MLP neurons of a small language model. Each row is named by its layer, matrix (up: input weights; down: output weights) and neuron, and shows model dimensions 64-159. Each number is 50 + 12 x the weight over its row's rms, rounded and kept within 0 to 99.
After each neuron's rows, "fires before" lists the tokens most often just after its 100 highest values on Wikipedia text that the model never trained on; "fires on" lists the tokens most often at its 100 highest values on Wikipedia text that the model never trained on.

L6.up635:64 28 49 55 42 44 33 45 50 44 95 56 41 55 58 54 71 83 61 55 41 54 47 48 67 51 49 55 80 70 19 37 60 70 62 52 53 61 57 52 44 37 65 41 64 48 60 53 68 51 58 49 87 40 34 40 30 58 46 53 64 55 65 64 52 47 72 59 48 65 24 40 61 39 18 65 59 53 49 61 52 30 40 55 65 52 81 41 51 56 59 51 48 26 46 59
L6.down635:43 46 53 44 38 61 73 62 82 61 48 34 88 40 37 49 45 46 79 32 66 46 43 57 55 42 58 48 41 41 73 49 36 48 49 45 56 38 29 52 64 47 26 58 57 43 45 45 35 39 28 59 40 29 71 60 57 48 46 64 41 43 30 20 51 77 58 53 54 30 48 59 47 65 60 31 56 63 39 42 50 29 64 58 44 42 47 64 59 52 49 46 69 38 38 66
fires before: "0", "9", "1", "==", "\n"
fires on: "2", "1", " ", " this"

L5.up100:63 45 31 28 44 39 51 52 41 72 57 27 56 78 45 74 51 64 50 38 61 56 36 49 64 55 43 68 71 41 39 63 49 52 46 32 52 53 67 45 49 50 59 31 31 53 52 58 66 57 49 56 42 52 28 86 46 61 77 58 32 52 42 59 43 52 50 53 64 59 44 35 57 34 61 42 39 62 47 45 39 40 54 49 51 53 49 40 40 58 60 61 52 62 50 58
L5.down100:51 65 45 69 65 44 44 55 51 50 33 50 50 37 67 33 33 33 44 74 47 50 32 51 54 68 46 36 46 52 53 39 68 36 64 46 62 34 38 33 22 60 69 32 66 59 42 49 46 51 50 49 57 48 51 61 53 48 47 46 70 56 61 69 55 46 47 42 50 54 54 39 64 46 60 60 53 17 70 68 74 43 49 61 65 54 40 69 63 49 70 52 37 62 45 42
fires before: "\n", " ", "-", " P", " Dor"
fires on: " |", ";", "\n", ",", " "

L2.up356:41 19 41 51 49 43 53 52 41 63 57 29 54 40 37 48 55 47 59 39 26 52 51 67 66 60 57 64 48 50 50 47 52 57 36 51 62 38 84 55 59 43 67 50 57 59 61 55 56 70 23 46 48 35 52 49 38 54 35 53 42 42 52 44 55 70 42 51 34 56 48 42 54 47 55 48 38 52 56 69 66 45 46 35 54 67 72 31 63 52 68 43 41 54 52 60
L2.down356:53 50 40 39 58 48 46 39 50 47 48 74 46 43 65 50 61 55 40 53 56 59 33 51 71 55 42 54 53 71 45 79 39 44 69 50 71 47 33 62 59 46 60 56 33 41 66 60 52 57 54 47 67 63 59 53 50 49 56 53 44 51 50 16 60 40 49 56 57 51 61 31 77 51 51 30 32 52 48 36 34 57 45 48 34 35 45 59 47 79 35 50 71 38 57 64
fires before: "\n", " is", " a", " was"
fires on: ")", " as", " =", ";"

L7.up1520:74 11 44 43 27 53 44 54 54 48 59 54 44 58 48 48 46 63 57 44 56 55 61 52 28 72 48 34 45 41 44 46 31 70 93 23 39 62 27 50 37 40 37 51 54 33 42 55 52 35 48 43 54 53 47 58 39 55 69 49 41 36 65 50 49 52 53 35 53 57 52 28 51 53 60 44 28 71 62 43 44 56 58 71 37 47 41 45 23 42 33 58 63 55 46 39
L7.down1520:45 55 50 51 66 36 46 61 36 43 53 70 49 38 39 45 55 67 62 30 67 75 73 54 68 34 39 59 45 42 44 55 42 54 31 55 58 41 59 39 43 36 52 47 61 41 49 63 53 46 26 38 38 30 47 49 43 55 54 52 55 32 54 31 39 51 55 39 51 43 45 54 43 51 56 40 64 47 55 37 59 40 28 54 51 42 53 47 54 61 58 30 34 31 54 61
fires before: " ", "1", "2", "\n", "4", "N"
fires on: " |", " ", "N", "1", "°"

L6.up1437:51 47 40 37 48 58 41 44 55 49 53 17 23 62 37 34 74 39 59 67 48 55 48 58 58 50 53 45 64 48 63 44 60 52 60 52 51 39 66 44 46 44 42 60 47 58 49 69 48 53 30 50 44 58 47 72 53 47 68 40 60 68 50 42 38 53 54 35 53 55 28 45 46 47 27 55 57 38 20 27 70 49 39 44 32 63 54 39 44 40 63 55 56 40 51 57
L6.down1437:65 74 55 55 34 51 41 31 53 43 44 58 55 50 40 49 17 49 45 35 62 51 46 26 51 53 59 63 30 56 40 34 38 59 45 32 42 36 58 50 52 47 60 56 49 36 65 39 44 54 44 50 49 67 50 48 44 51 71 60 24 60 53 39 51 44 34 47 55 50 43 72 57 79 74 38 59 76 70 41 44 50 28 18 60 58 40 58 46 47 62 40 32 62 41 71
fires before: "1", "2", "0"
fires on: "0", " ", "in", "on"

L2.up876:81 35 52 40 32 58 52 40 39 48 56 36 64 54 48 47 56 54 55 60 68 56 50 51 54 39 45 47 56 38 68 63 31 68 50 57 68 47 58 48 40 45 56 49 64 41 44 42 75 33 51 48 41 59 26 69 55 58 49 62 53 60 54 51 48 37 55 59 65 57 53 38 62 56 69 55 51 33 70 30 80 38 54 51 45 63 53 41 43 52 69 62 56 56 51 59
L2.down876:59 32 57 56 59 47 30 42 52 68 20 42 57 51 49 35 57 53 53 54 71 50 46 70 60 52 38 65 48 42 67 50 44 55 48 60 71 44 63 36 47 62 70 45 59 21 50 32 49 12 61 68 40 50 48 47 53 61 66 70 54 65 51 63 58 55 59 64 46 51 67 47 56 51 55 52 41 50 56 56 52 43 44 53 50 58 38 50 49 41 79 41 67 58 47 51
fires before: "|", "\n", "|---|---|", "|---|"
fires on: "\n"

L6.up1359:34 52 50 57 37 70 37 49 38 54 62 36 36 45 57 40 70 44 76 56 29 38 44 62 11 62 53 60 63 65 50 53 73 56 50 51 55 38 52 34 20 49 60 58 48 47 59 44 46 45 57 67 42 59 25 46 45 49 73 50 50 53 32 71 47 52 60 38 52 60 19 50 37 68 59 53 63 50 55 86 26 38 46 37 48 57 54 54 53 50 46 70 54 36 50 35
L6.down1359:45 45 71 49 46 32 48 59 63 54 52 62 68 41 37 34 24 69 58 40 70 38 41 40 74 42 54 46 46 26 63 55 45 53 38 59 56 53 37 24 73 44 47 61 48 69 53 48 31 39 34 40 25 43 62 31 46 27 64 35 56 49 40 43 69 40 77 44 32 57 41 54 44 53 74 47 50 44 47 51 44 50 59 18 45 44 31 49 55 63 42 54 38 53 53 54
fires before: "2", "0", "8", "3", "5"
fires on: "1", " ", "2", "3", "5", "6"

L5.up1174:50 64 35 43 53 59 50 49 46 56 35 60 40 26 49 28 60 56 46 46 78 61 62 57 46 47 52 61 54 68 45 57 47 49 53 47 53 42 27 48 31 47 48 55 50 65 39 46 72 52 51 50 50 66 39 56 45 54 36 60 57 49 53 39 46 44 65 73 55 47 47 62 38 52 60 51 43 57 35 79 48 38 36 57 46 37 55 61 42 74 48 58 51 54 50 44
L5.down1174:43 53 54 50 39 71 58 39 66 46 65 34 60 29 46 44 46 23 44 33 45 45 56 59 47 37 49 60 55 50 66 74 50 62 47 47 54 45 47 71 55 40 40 42 58 62 61 56 72 48 62 49 58 69 62 66 34 68 44 42 63 37 26 48 41 52 53 64 68 37 39 41 42 70 66 42 66 26 31 46 35 45 50 74 37 48 52 54 61 66 59 37 66 44 51 35
fires before: "|", "\n", " |", " "
fires on: " |", "\n", " –"

L6.up865:49 33 41 41 68 51 58 34 53 58 67 28 56 59 46 85 52 67 72 39 65 48 44 53 47 57 45 32 55 68 28 53 57 76 65 50 46 56 31 51 61 45 39 47 60 59 51 46 64 54 43 44 62 52 46 54 36 49 53 47 24 57 66 25 57 53 65 35 67 51 82 48 54 38 66 42 46 65 50 71 56 45 61 55 53 57 48 45 37 51 40 54 45 48 36 54
L6.down865:47 55 40 57 59 55 66 39 31 68 44 46 63 54 35 46 42 22 30 71 59 39 39 61 54 67 41 39 49 38 71 38 41 42 46 43 50 33 34 66 53 57 40 46 43 54 07 33 42 41 61 52 56 73 47 59 55 54 41 31 64 62 63 51 41 26 66 39 39 42 60 45 49 43 48 65 44 58 61 65 48 54 49 26 54 52 35 78 44 36 57 51 40 52 48 54
fires before: "\n", " ", "9", "1", " |"
fires on: " |", "w", " ", "1", "l"

L5.up583:52 43 28 44 51 56 57 45 50 40 52 46 78 33 71 45 44 56 50 67 65 71 39 54 58 46 49 40 41 32 36 48 56 54 72 68 42 34 66 44 64 51 37 55 54 54 59 71 56 57 18 22 41 57 38 37 56 57 43 55 47 70 52 38 48 64 51 41 71 70 67 38 42 52 43 49 20 45 57 45 55 68 49 50 32 54 54 60 54 59 50 61 51 39 37 45
L5.down583:47 51 55 27 69 61 62 55 52 48 60 61 65 59 68 46 70 57 63 49 38 58 41 32 45 59 72 54 22 49 27 65 48 52 59 50 44 53 44 48 52 52 35 59 52 49 47 48 41 34 57 51 47 51 58 52 53 56 39 22 58 50 40 57 65 63 38 48 44 43 49 65 35 60 27 53 40 53 27 37 66 34 55 55 55 42 63 54 38 51 60 45 31 67 54 52
fires before: "0", "2", "1", " (", "3"
fires on: " ", " /"

L5.up1078:42 41 33 65 47 28 58 53 42 38 60 41 60 40 51 70 38 48 92 68 54 70 53 51 61 63 52 47 53 62 36 64 49 47 69 53 37 52 63 41 45 61 29 66 47 37 43 60 59 65 36 40 62 47 49 42 52 44 49 48 56 51 66 56 53 48 56 46 67 65 59 54 53 59 33 50 42 25 37 59 50 48 47 48 51 52 47 43 45 48 49 56 46 28 54 54
L5.down1078:67 59 34 40 46 65 52 34 71 76 29 49 68 46 65 40 60 51 43 11 50 79 55 40 30 51 57 42 64 37 41 59 40 75 49 73 49 44 37 50 48 46 37 39 29 55 59 65 42 24 47 44 43 54 60 42 43 57 67 20 34 26 69 40 57 50 45 55 55 40 54 46 56 51 37 70 50 50 42 43 68 50 49 28 54 44 46 32 65 59 68 36 42 42 53 48
fires before: " |", " (", "0"
fires on: "0", " /", "R", " ", "1"

L6.up158:43 67 49 46 58 70 49 74 84 42 57 35 35 65 61 71 52 45 73 52 50 46 43 65 42 48 56 45 64 44 43 45 66 51 40 39 74 55 34 54 51 56 63 47 48 38 42 53 62 42 51 55 59 64 56 58 40 50 48 49 57 34 68 40 40 40 28 53 44 68 54 47 44 56 52 62 49 64 38 39 49 59 65 55 29 59 39 52 45 54 55 42 32 58 31 54
L6.down158:62 47 46 52 35 64 37 38 42 41 48 43 56 73 55 60 53 68 34 56 37 54 45 54 49 49 28 58 54 18 47 68 47 49 43 42 26 52 62 66 35 43 58 43 55 55 46 54 30 54 36 66 51 48 58 47 44 50 72 58 46 41 33 39 44 55 62 62 45 45 43 25 63 35 63 65 63 55 85 47 71 55 37 35 43 47 40 47 53 56 43 44 92 45 34 39
fires before: "s", "sen"
fires on: "'", " his", "han", " her", "’"

L5.up521:47 47 49 35 43 52 52 48 43 54 49 20 60 74 53 49 35 60 47 38 42 57 61 38 66 72 51 58 53 33 66 58 32 40 55 46 57 50 52 39 49 44 63 59 45 51 50 34 76 47 48 44 30 65 30 82 43 56 64 52 40 58 51 54 51 51 57 40 71 53 51 60 60 47 48 43 54 47 51 46 39 54 49 48 52 52 55 67 37 60 65 68 37 65 29 63
L5.down521:39 58 72 61 58 30 65 45 67 39 40 56 66 51 46 47 37 57 57 56 42 56 41 52 43 52 51 55 54 42 53 57 58 37 53 53 53 39 32 27 27 66 38 41 68 31 35 54 42 55 44 44 66 62 33 48 39 41 64 47 67 81 48 71 48 54 73 45 60 56 44 36 48 50 54 51 63 29 57 56 73 19 40 59 52 54 43 66 46 34 56 71 50 53 47 53
fires before: "\n", " ", "|", " —"
fires on: " |", "\n"

L7.up696:59 46 47 32 45 41 39 52 43 29 68 50 54 42 56 52 54 30 60 49 30 62 36 60 51 40 56 46 46 42 55 39 54 68 57 52 60 65 55 57 57 51 33 76 35 45 45 36 47 51 61 28 33 48 75 71 60 38 56 49 54 63 44 50 46 35 62 51 57 52 43 34 43 52 31 32 56 47 40 61 49 65 48 41 50 62 56 30 21 36 44 48 49 51 51 49
L7.down696:67 56 59 50 43 43 40 25 47 47 58 65 37 39 53 52 58 34 43 38 51 38 71 33 72 53 67 46 60 60 50 72 57 77 52 53 40 48 44 50 57 50 49 74 56 71 36 57 41 50 56 41 68 53 72 47 48 43 62 52 35 55 64 58 51 42 50 47 67 62 27 59 46 62 41 58 28 26 47 49 33 43 53 30 33 34 38 62 28 62 49 43 48 66 75 22
fires before: "2", "9", "1", "0", "e"
fires on: "0", "1", " ", "ul", "cal", "9"

L7.up350:63 47 65 44 61 72 33 44 76 59 76 31 43 67 47 74 40 52 60 37 46 60 30 54 46 43 49 65 54 48 64 57 45 32 36 46 44 58 60 48 49 36 59 48 38 45 35 48 70 57 61 43 75 59 63 53 60 44 70 53 34 42 74 53 53 56 42 64 24 57 31 49 57 45 33 38 52 66 68 55 65 64 59 42 48 52 36 31 55 54 52 26 44 53 40 68
L7.down350:48 58 47 51 47 36 37 43 30 50 39 25 55 46 55 37 41 54 39 54 34 31 30 58 46 51 55 59 57 51 56 46 66 63 26 37 58 53 65 54 47 68 45 51 46 47 48 50 45 59 68 57 37 41 48 31 60 39 72 41 49 33 48 63 49 63 48 41 71 51 57 29 69 74 55 33 44 34 63 56 42 56 32 48 38 35 49 46 55 57 36 23 43 45 65 51
fires before: "s"
fires on: "'", "’"

L6.up138:51 35 25 39 20 48 35 44 44 58 61 29 52 58 73 65 51 61 43 46 35 64 43 64 49 48 40 41 44 43 41 38 52 45 69 30 41 79 63 66 46 50 42 30 32 51 56 64 41 52 50 47 57 49 49 34 41 43 46 43 59 52 59 55 50 53 43 64 64 74 46 49 43 68 57 38 40 44 40 55 69 31 46 49 46 55 24 69 49 63 34 52 47 25 63 61
L6.down138:58 52 50 08 55 52 45 58 54 49 47 50 27 41 52 64 56 31 50 45 49 49 44 43 53 38 85 47 50 42 50 54 52 31 56 31 61 57 44 50 61 13 34 60 35 78 56 74 64 59 49 40 42 70 64 34 40 41 51 19 40 35 42 48 45 58 54 42 65 66 49 45 38 52 57 58 56 57 56 35 51 63 30 74 59 42 53 40 55 58 59 69 41 29 48 41
fires before: " |", ":", "–", "\n"
fires on: "0", "1", "2", "3", "5", "4"

L2.up373:60 48 58 59 53 49 50 64 55 65 58 52 58 87 66 45 57 62 46 63 61 58 44 74 49 42 49 67 42 78 64 49 57 45 36 53 72 38 65 58 37 45 57 53 47 49 32 45 48 49 37 51 48 40 39 59 65 36 58 55 55 53 49 49 40 59 50 48 45 57 47 52 32 52 37 20 57 58 61 50 36 24 60 46 56 55 80 39 48 56 63 51 62 42 49 53
L2.down373:56 27 68 57 48 37 61 70 47 40 61 49 59 49 40 48 45 49 60 43 62 55 63 65 43 69 19 50 59 32 63 46 61 39 47 46 43 53 43 52 54 54 55 45 49 42 41 62 57 68 57 57 63 43 41 62 48 64 34 99 37 31 47 82 40 31 63 32 51 47 47 58 55 56 40 58 45 48 62 38 51 44 33 46 47 55 52 39 52 44 59 68 50 47 38 58
fires before: "\n", " The", " In", " It", " He"
fires on: ".", "\".", ".\"", ").", " re"

L2.up1137:53 45 63 46 55 60 40 38 37 47 39 60 62 47 64 31 38 68 39 44 59 41 47 69 62 33 55 63 34 46 76 44 49 64 35 46 64 68 63 50 67 51 62 40 34 49 44 38 75 50 57 48 47 45 42 33 46 50 38 49 39 64 38 35 49 49 40 57 40 48 52 60 40 49 59 60 64 60 55 48 23 66 66 42 54 55 52 40 46 60 64 38 65 46 44 46
L2.down1137:47 50 55 54 59 60 46 53 55 45 42 55 58 60 44 57 65 32 39 54 45 74 62 49 40 78 38 27 54 59 45 53 61 46 46 56 42 22 60 32 28 56 80 31 60 43 65 46 63 55 54 66 27 47 57 37 61 54 49 86 58 42 43 70 71 36 37 52 37 75 57 62 33 50 34 50 51 58 43 68 68 41 28 28 57 62 50 41 52 32 36 50 50 40 45 65
fires before: "-", "\n", " "
fires on: "\n", "."

L2.up48:77 41 38 55 48 61 52 38 47 55 45 50 45 42 43 51 25 54 35 21 45 65 59 47 31 55 57 90 43 57 59 50 25 52 60 43 39 60 48 51 30 52 72 58 37 50 60 58 43 46 38 63 66 26 61 52 50 46 59 60 43 56 60 46 44 52 51 51 62 52 64 47 44 30 49 52 42 47 33 47 86 51 54 47 35 58 60 65 41 49 46 35 53 47 41 12
L2.down48:58 52 56 53 62 50 53 54 43 36 47 66 81 57 35 52 49 72 36 62 73 44 63 48 64 62 63 57 25 50 38 66 53 69 39 44 55 46 46 61 41 50 43 57 28 41 31 68 58 59 49 57 63 29 55 36 57 47 40 55 39 41 43 37 66 35 67 37 43 41 34 62 51 50 52 86 56 48 51 39 64 46 44 31 57 34 63 54 66 58 44 63 51 34 42 68
fires before: " ", "N", "W", "4"
fires on: "°", "N", " February", " July", "5"

L2.up318:69 53 37 47 41 74 51 61 58 60 55 52 61 60 45 59 52 44 37 41 38 60 44 49 28 34 53 43 50 81 54 64 43 66 24 39 40 37 48 43 35 52 55 66 53 47 57 35 57 40 50 52 60 47 49 40 48 60 44 59 51 32 43 70 34 41 52 56 43 39 38 54 44 49 53 50 52 46 56 65 55 48 46 35 64 40 61 63 55 73 66 33 53 60 25 48
L2.down318:28 52 45 44 64 35 59 30 33 68 17 59 71 53 38 56 31 56 51 61 42 35 39 38 44 54 47 47 45 70 37 48 57 58 24 40 64 64 57 80 46 50 55 59 33 31 62 76 57 51 59 63 50 39 72 38 48 24 27 46 58 51 41 32 47 47 36 69 53 53 44 68 56 62 47 54 40 54 64 59 52 63 33 65 79 54 44 54 47 62 49 64 53 28 35 54
fires before: " ", ".", "ist", "on"
fires on: "D", " February", " January", " March"

L5.up835:42 52 52 41 38 40 51 47 54 55 40 54 41 37 56 47 42 49 43 59 54 87 43 54 39 47 58 56 41 56 57 39 57 32 68 39 42 36 25 47 68 47 55 50 51 47 52 67 50 55 32 42 39 44 21 34 49 45 35 47 56 50 48 64 58 54 49 63 37 73 76 70 48 48 20 50 58 56 34 51 72 59 43 30 42 49 52 35 41 61 46 26 64 49 29 52
L5.down835:65 53 51 64 41 52 26 56 60 45 60 67 61 49 50 63 51 42 43 55 47 50 35 56 64 39 76 76 47 46 49 69 31 38 57 45 56 49 59 39 88 41 47 82 41 41 70 39 57 63 47 45 58 64 85 33 40 37 50 38 43 61 56 72 45 64 50 63 24 56 65 62 62 36 46 27 52 32 41 40 62 60 51 44 34 56 71 69 31 61 55 49 51 36 64 51
fires before: "0", " |", "2", "1", "\n"
fires on: " ", "2", "1", ")", " |"

L7.up332:41 62 61 50 56 56 43 33 41 54 57 59 48 40 50 75 41 49 46 52 44 65 51 44 52 62 63 55 50 44 32 28 45 65 64 46 56 39 26 54 49 55 40 45 64 40 52 46 42 55 60 40 60 44 37 41 43 33 54 54 46 44 39 61 29 53 30 51 48 67 56 50 53 68 44 39 50 53 41 39 59 57 53 57 40 36 41 42 39 72 47 38 47 63 30 37
L7.down332:25 46 56 41 54 49 50 50 41 33 49 68 35 61 43 49 56 47 63 22 58 38 35 54 39 35 67 54 56 53 35 54 57 25 33 36 54 60 37 46 49 45 58 34 17 41 47 47 63 60 74 56 54 28 46 39 48 26 58 42 25 54 64 59 50 53 52 51 65 35 66 49 44 44 41 52 53 48 66 65 42 52 48 48 46 44 49 54 66 41 48 66 50 41 25 17
fires before: " ", ".", "g"
fires on: ",", "d", "y", ":", " of"

L5.up722:54 55 60 50 30 48 56 48 61 54 54 41 41 12 44 36 46 53 52 46 72 48 49 49 55 56 59 56 38 59 65 57 31 44 71 53 61 49 36 41 37 46 34 42 42 48 50 35 50 43 47 52 46 57 50 61 46 57 62 47 60 62 50 36 31 42 49 48 61 51 31 46 41 47 71 34 58 54 79 52 47 30 54 50 36 50 58 49 48 40 60 68 44 70 17 44
L5.down722:40 85 49 25 30 68 42 31 59 60 34 52 63 39 46 57 43 38 42 49 39 50 55 40 64 54 55 47 46 67 36 50 63 58 31 54 74 43 53 39 40 40 29 52 54 45 69 41 37 41 64 69 45 68 60 44 55 59 57 42 44 47 42 31 36 45 58 83 69 46 56 50 38 56 66 37 55 49 36 66 89 21 53 72 49 52 41 63 50 47 58 45 49 44 57 66
fires before: "|", "\n"
fires on: "\n"

L2.up1188:66 49 70 46 50 75 46 62 47 48 46 51 57 67 36 53 50 67 54 50 34 50 54 66 47 47 46 60 47 61 49 63 63 55 35 32 62 29 75 51 28 53 53 57 69 47 58 45 58 61 61 57 46 45 46 54 51 47 37 56 44 33 56 54 45 36 46 20 50 40 58 73 47 62 68 48 46 73 61 45 45 49 44 30 39 43 55 49 39 58 39 53 79 67 36 35
L2.down1188:43 53 54 52 38 52 67 46 56 42 33 42 49 71 21 50 56 32 41 53 44 44 49 32 66 28 62 60 21 51 38 49 44 53 36 67 46 22 33 64 51 63 58 68 53 72 22 49 49 65 48 34 51 65 56 36 46 31 52 59 65 47 52 52 59 50 60 34 49 57 44 33 71 57 34 53 46 58 50 41 51 49 40 44 65 44 32 64 48 53 40 65 64 33 56 55
fires before: " ", ",", "\n"
fires on: " April", " July", " January", " June", " March"

L2.up691:68 40 34 74 51 49 35 42 59 55 59 58 58 60 49 50 65 54 52 49 47 29 48 66 42 70 55 41 44 54 39 30 65 46 47 60 57 29 71 62 43 46 74 43 69 49 55 49 46 58 23 46 46 39 65 52 55 26 38 47 50 50 51 48 26 79 57 45 67 59 46 41 30 49 45 41 33 47 73 64 40 54 63 38 52 56 69 39 77 27 42 42 60 40 58 50
L2.down691:64 58 49 38 57 41 51 59 51 56 54 48 50 57 63 51 54 59 51 57 65 64 49 49 60 55 41 40 40 66 52 42 44 43 47 56 46 51 40 69 55 41 52 62 41 48 68 55 60 58 64 37 54 56 49 83 58 48 43 66 44 52 63 56 49 29 37 39 43 31 72 60 44 61 38 59 33 48 57 34 52 71 47 59 35 46 43 64 44 70 51 33 46 58 60 44
fires before: "\n", " is", ".", " was", " The"
fires on: ")", ").", "\")", "),", " =", "]"

L5.up1212:43 36 45 34 49 49 47 44 38 49 54 28 49 70 35 30 44 41 50 37 79 42 52 45 67 73 49 39 58 34 48 55 49 40 41 46 60 50 47 51 27 55 53 70 70 37 60 34 81 59 50 40 33 46 37 57 51 45 48 47 45 38 48 37 36 51 44 55 64 60 40 55 53 60 41 42 40 57 71 37 52 50 51 49 41 55 51 57 57 78 41 58 45 40 43 49
L5.down1212:48 38 45 67 54 40 54 44 46 58 45 45 57 63 35 31 32 70 49 52 54 54 41 52 45 47 55 54 57 45 62 51 71 34 56 44 49 43 38 37 23 49 60 27 54 28 27 35 61 59 49 62 62 68 18 60 38 37 74 50 59 54 46 67 55 42 47 44 70 70 40 30 55 52 52 52 68 38 56 66 64 30 53 47 61 54 46 65 38 43 63 73 42 46 51 59
fires before: "\n", " ", " —"
fires on: " |", "---|---|---|---|"

L2.up1381:33 65 82 51 47 54 58 40 59 39 52 57 68 46 43 41 38 58 28 50 65 65 30 53 44 71 54 47 51 40 38 52 47 45 25 47 63 34 39 25 69 41 42 40 48 59 55 54 67 46 46 37 35 38 53 24 43 60 76 43 27 46 53 58 51 67 40 38 50 45 71 62 31 41 39 41 85 46 36 42 41 49 66 66 47 37 32 50 46 49 35 58 69 27 45 53
L2.down1381:58 43 54 58 69 47 45 68 72 26 70 59 44 58 60 44 54 48 49 41 45 62 65 65 54 62 57 27 57 35 29 67 48 44 65 49 49 29 49 38 57 42 41 59 42 62 35 59 49 79 54 50 58 25 49 53 39 60 51 48 39 40 50 50 42 49 72 50 36 30 60 45 47 65 44 52 69 46 68 45 49 38 42 37 55 60 27 59 53 29 56 51 34 52 42 72
fires before: " ", " UTC"
fires on: ":", "):"

L2.up377:71 51 68 38 54 71 19 81 75 60 56 32 72 60 55 50 58 50 40 21 49 62 50 51 46 61 57 73 31 58 48 63 46 54 52 41 42 47 37 55 47 51 44 54 45 91 51 33 64 36 70 58 66 34 46 35 51 44 32 51 40 46 41 52 31 42 54 29 51 40 67 71 52 38 67 54 53 72 43 65 31 30 57 51 51 49 49 60 54 81 51 45 91 56 33 46
L2.down377:48 52 37 46 31 36 74 31 39 62 43 47 75 67 28 45 51 38 57 70 49 28 58 39 60 53 46 47 44 40 62 57 68 41 51 47 65 35 59 63 44 65 55 66 41 47 37 63 32 65 59 43 58 50 41 36 35 54 56 80 54 46 64 60 58 34 48 55 39 58 30 49 58 41 39 40 52 37 47 58 48 45 36 46 78 48 34 58 53 64 45 44 50 47 38 53
fires before: " ", ","
fires on: " March", " February", " April", " January", " December", " October"

L2.up393:67 38 74 45 54 46 47 44 47 65 57 49 31 79 54 78 55 53 54 63 59 58 42 52 65 41 53 65 46 45 77 54 55 48 44 41 54 58 63 53 37 45 64 59 51 41 50 40 73 41 53 66 46 41 51 69 49 42 55 53 68 40 59 56 44 39 38 44 52 46 45 43 48 52 43 45 45 87 56 50 45 27 42 29 61 64 57 43 43 46 63 38 45 56 43 58
L2.down393:30 62 57 48 65 63 30 41 47 48 15 33 64 52 53 61 43 42 65 58 54 58 70 44 57 47 31 55 48 59 51 53 37 49 63 42 61 53 51 65 36 68 56 38 32 50 49 51 53 31 62 53 45 38 48 51 59 61 56 99 41 49 61 64 70 41 45 39 43 50 57 66 39 46 36 48 57 51 40 57 64 50 49 63 51 28 42 64 39 34 52 48 69 50 50 50
fires before: "\n", ".", " The"
fires on: "\n", ").", "\")", ".\"", ")"